config.yaml
n_layer: 18
d_model: 512
n_head: 8
n_kv_head: 1
head_dim: 64
d_mlp: 2048
vocab_size: 32000
activation: "gelu"
norm: "rmsnorm"
norm_place: "pre"
norm_eps: 1e-05
positions: "rope"
rope_base: 1440.0
rope_fraction: 0.25
qk_norm: false
attn_scale: 0.125
bias: "none"
tie_embeddings: true
parallel_block: true
init: "uniform"
init_std_qkv: 0.0201
init_std_o: 0.0
init_std_up: 0.0201
init_std_down: 0.0
optimizer: "adamw"
lr: 0.00109
beta1: 0.9
beta2: 0.99
weight_decay: 0.1
lr_head: 0.00664
warmup_steps: 531
schedule: "wsd"
decay_fraction: 0.376
decay_shape: "linear"
final_lr_fraction: 0.05
batch_tokens: 131072
seq_len: 768
doc_mask: true
train_tokens: 733300000
steps: 5595
dataset: "wikipedia_en"
MLP neurons of a small language model. Each row is named by its layer, matrix (up: input weights) and neuron, and shows model dimensions 128-383. Each number is 128 + 32 x the weight over its row's rms, rounded and kept within 0 to 255. Numbers have three digits each.
After each neuron's rows, "fires on" lists the tokens most often at its 100 highest values on Wikipedia text that the model never trained on.

L15.up819:105120153097106120106156167149108080087127162133126175157120142109106155148147112111103115142094139142106115176111088118132131155121189156147105092095142145179143112102095088142098177115116111163133143228142098119147067107130094128153129114088090113170096060096116135162182144117070195128161150118071087095096129160141187099109088137099146130150163089132151142161092104132135098168135143185136152099125122100147146132202141174127080144060185179131112146084158202121115123123207139089155137104086114131082149177108159174123150097137111112227119130181160173116128094110128156116136146099130119107157127157146111134087127173155122081091105079105123136118108210104105144140140171114059090168093123183083129119139107090133137170162121196159115116115121125164108177135082110
fires on: "|", " he", " |", " they", " crew"

L15.up1070:108099132086118131053098221151138142104098081162160127109165114122145172108194148066135089203103127108086120122107106132152141050114166169073104087077142145151134146142127063133087148109112128108087125158190135131113155133130131156082141120117117147146160065157156127124128072128141125121069168150190104161093231177149173138129119198107142150122140140188105115072139138117122172194088156131090136197138132139104088095120160126134126105135141097147130176112142140171111144143134156135126090123106119117092125115104129130087145136146105172141193133083103102189138145068122112084108104121122226114117133169168071135147141140130189180091172125130153136084115113093181109164088165073084159120128071125094098148056138159101180203121106088144118131183230155143111152171132128
fires on: " also", " only", ",", " is"

L13.up133:151145145153063149113128154171167148118138125136149113162141194109169083128181121142105167171175092129140153129121160159124131105129173152116170177139166176098118140100109072125115105100102106102135168105161132080094100088073190129130079172150102161106185106163154118118160121187122093162157144140118146093131111132149141133124146171134142120130138143076105145105124169104088094118112167148123114163138123137137109122101080108087120122080104155102165132119107141121161141147115146090126142127109077093175109131091138163110118136165161147101158107153169136123138124127122118081099107104158147164139085164182064139138118229138127101190157118141127063087112110085129066120123127098112155120132129106057128114068115170135118128110122154177176080181176084128127142161119092
fires on: " is", " However", " also", "ly", " Therefore"

L13.up1678:155127163091137124110184141171098170120138107126169131139116169087174095152099109099155128122232126081080114054139144106104128142112139074112189107158144161136151139098127105136119145151106151128147174097132151108068105146114116114182063126112110141168122112076097194170101157059086084169150134156093093057104117149137105091086132141104151148097191108065104143102121149149116116151144140074110119124147135127157187123135088192126134084146126137142168094127159098133120185134120143108134143157143139189066149069101087087082180112138120128179069151145108178148147127083177118072122144135132132113132124124112137140114123146105123119135138107180114114141109132129149199133145066150090106148100162204063107146152163074092130176114149120105138099135172122188099110135150137
fires on: " a", " \"", " about", " two", " and"

L15.up1415:125111140121110086110145126118162068173120125165108158125122182128128218093132079137099096175125179136090124180053152140128199173147126129118158092137144120109128169152127102157118148102111101144108068109123095075147142122142046099123135067118095150095131170118076103124244135131102146166170133190163117111146099108139163135113104116149116127154156128162165156122043090118217120127141145142116127097101069129133170145131163108086095082130093114098110144136145129074102167171165093133120110151100119130116136137104122093155071152145094105197111166130112196158106126181144138148183090111159188130156134114160108103143158128134093168062098142151141130132093179143138056171152164112121166114132109164165060150137142094077167101069167159139128145115134104075171131231132170
fires on: " |", " \"", " to"

L15.up644:141131133112104132134122132129121082125137125143147128073180199176173201148099037133178162206070097127127075177120190142143152155153081126174095117097118175132184193134092134108150169153099133155115145107128096150103125101056126113155168131157130154078164132120140140093116132115153170157146077155097168111158136143080154137175139113112139109137117146178068121125180087167162059100146133088042141094082063131156124124152152134115127128150078125137068162147141123131029163149127103147161121116133081165137147180090106121122145088102114220117117110088124163131140119193088160135125184108129132160123159097104106105132132079094128160085089073152170116126111196140135123095137082174168147124075097086178093102111149128207106133069054097097151158135137157129132148165163148
fires on: " |", "-", "th"

L15.up386:125090054071090151101125119156143083132155091129128154149118173159105202136164089142095171146144178128134085089148118135154082200114109190095097107091199124129100114196170105140119135149123170148107134110128142121083126090150118103114134104112130163147167114110154158132101128128137136177184148192181112093153140079132209117111121129125062124117102154168054110106122094115156086175142096120092134132104117128193053204087121124133077060121184124128114111059161197120109130110127130079156092097100177070109129193087095102147147117109152080146141119098088146118124116039148122106138140166135138213169098168169129143062088183119156124179128131154125089134108140095116135118106154120079120101116101153132135133125135132112118149150076184179129118184176127178082136093118038
fires on: " was", " (", "a", " |", " as", " is"

L15.up71:069111167070055071098120176113131086137107092127147199102122138086160182149165113095151137201127138121146113153126050180118133107134135124100120090098160158088137150174128075116133173040111160123133135065146148185071151122154122127108140103127122192161080127167182096090165122131152102139109129152122151109130145115102221110099145148140118140159106160219047098150107089114158088165110122035106047138151129206124077080150151068127072137080138101117137110146127153160081159099146082129169052110139118099153207105123107102162143134126148160128109119112086130155150124127119140083144095158210109140168101096188132161119102137145134158120165175151168118102154118105148128139153123048131164111098095131113135154078177115153153164114131147117173130199174156134103119188128103
fires on: ",", " is", "),", " the", " (", " was"

L15.up1340:134127101111058074128132166148078107084164088161122194135131178052078139076192111123093087134127149094103225130076160100044085103094131092111118106121094127129133184134133136116091174108121141130109134130202111086105152131021052100143087174160091125163103135162113113199103107134127120106179140092092141127087131134163106095123102117157134107121108081087083142091188140083100159187081096116128066110056084155116142093136126197159161138109122172172179165108188103112119149122065125143131135119142179125162113153147113099074109097144134174167121077111111163139047108098193127131127135098128133154180154203138136127108058110136125115121128098176216095148127147091121141113103089081102113123165130146156102122111200158083112134139112180132101141099161108137144149160075128
fires on: "\n", " a", " \"", "=="

L13.up301:100084140172117132098133164171107125137136090126117124140181182110193127140143083127118140214124146129102124165120081155087090150107149079109138074036142154085091128173118113147114112147088112124130135194191122097110144144093207092110085134092116162202111137080124065125116100073146104107144147104128143052147133125116203147126110157103146154139139113178099073144136105126089079169120173118129112035117150078184120142152155115090097131101131132104197117093107178132107133143100125128129065126105132140165144176164118075151153102077109189137121143152148127099181102167122127135126074156152148139123154132149134139124143136141121140106187152128084105114166091090079123121069171144130119119191098148135130131072146121080121123075128167100191152145138097137074171129139103
fires on: " is", " ="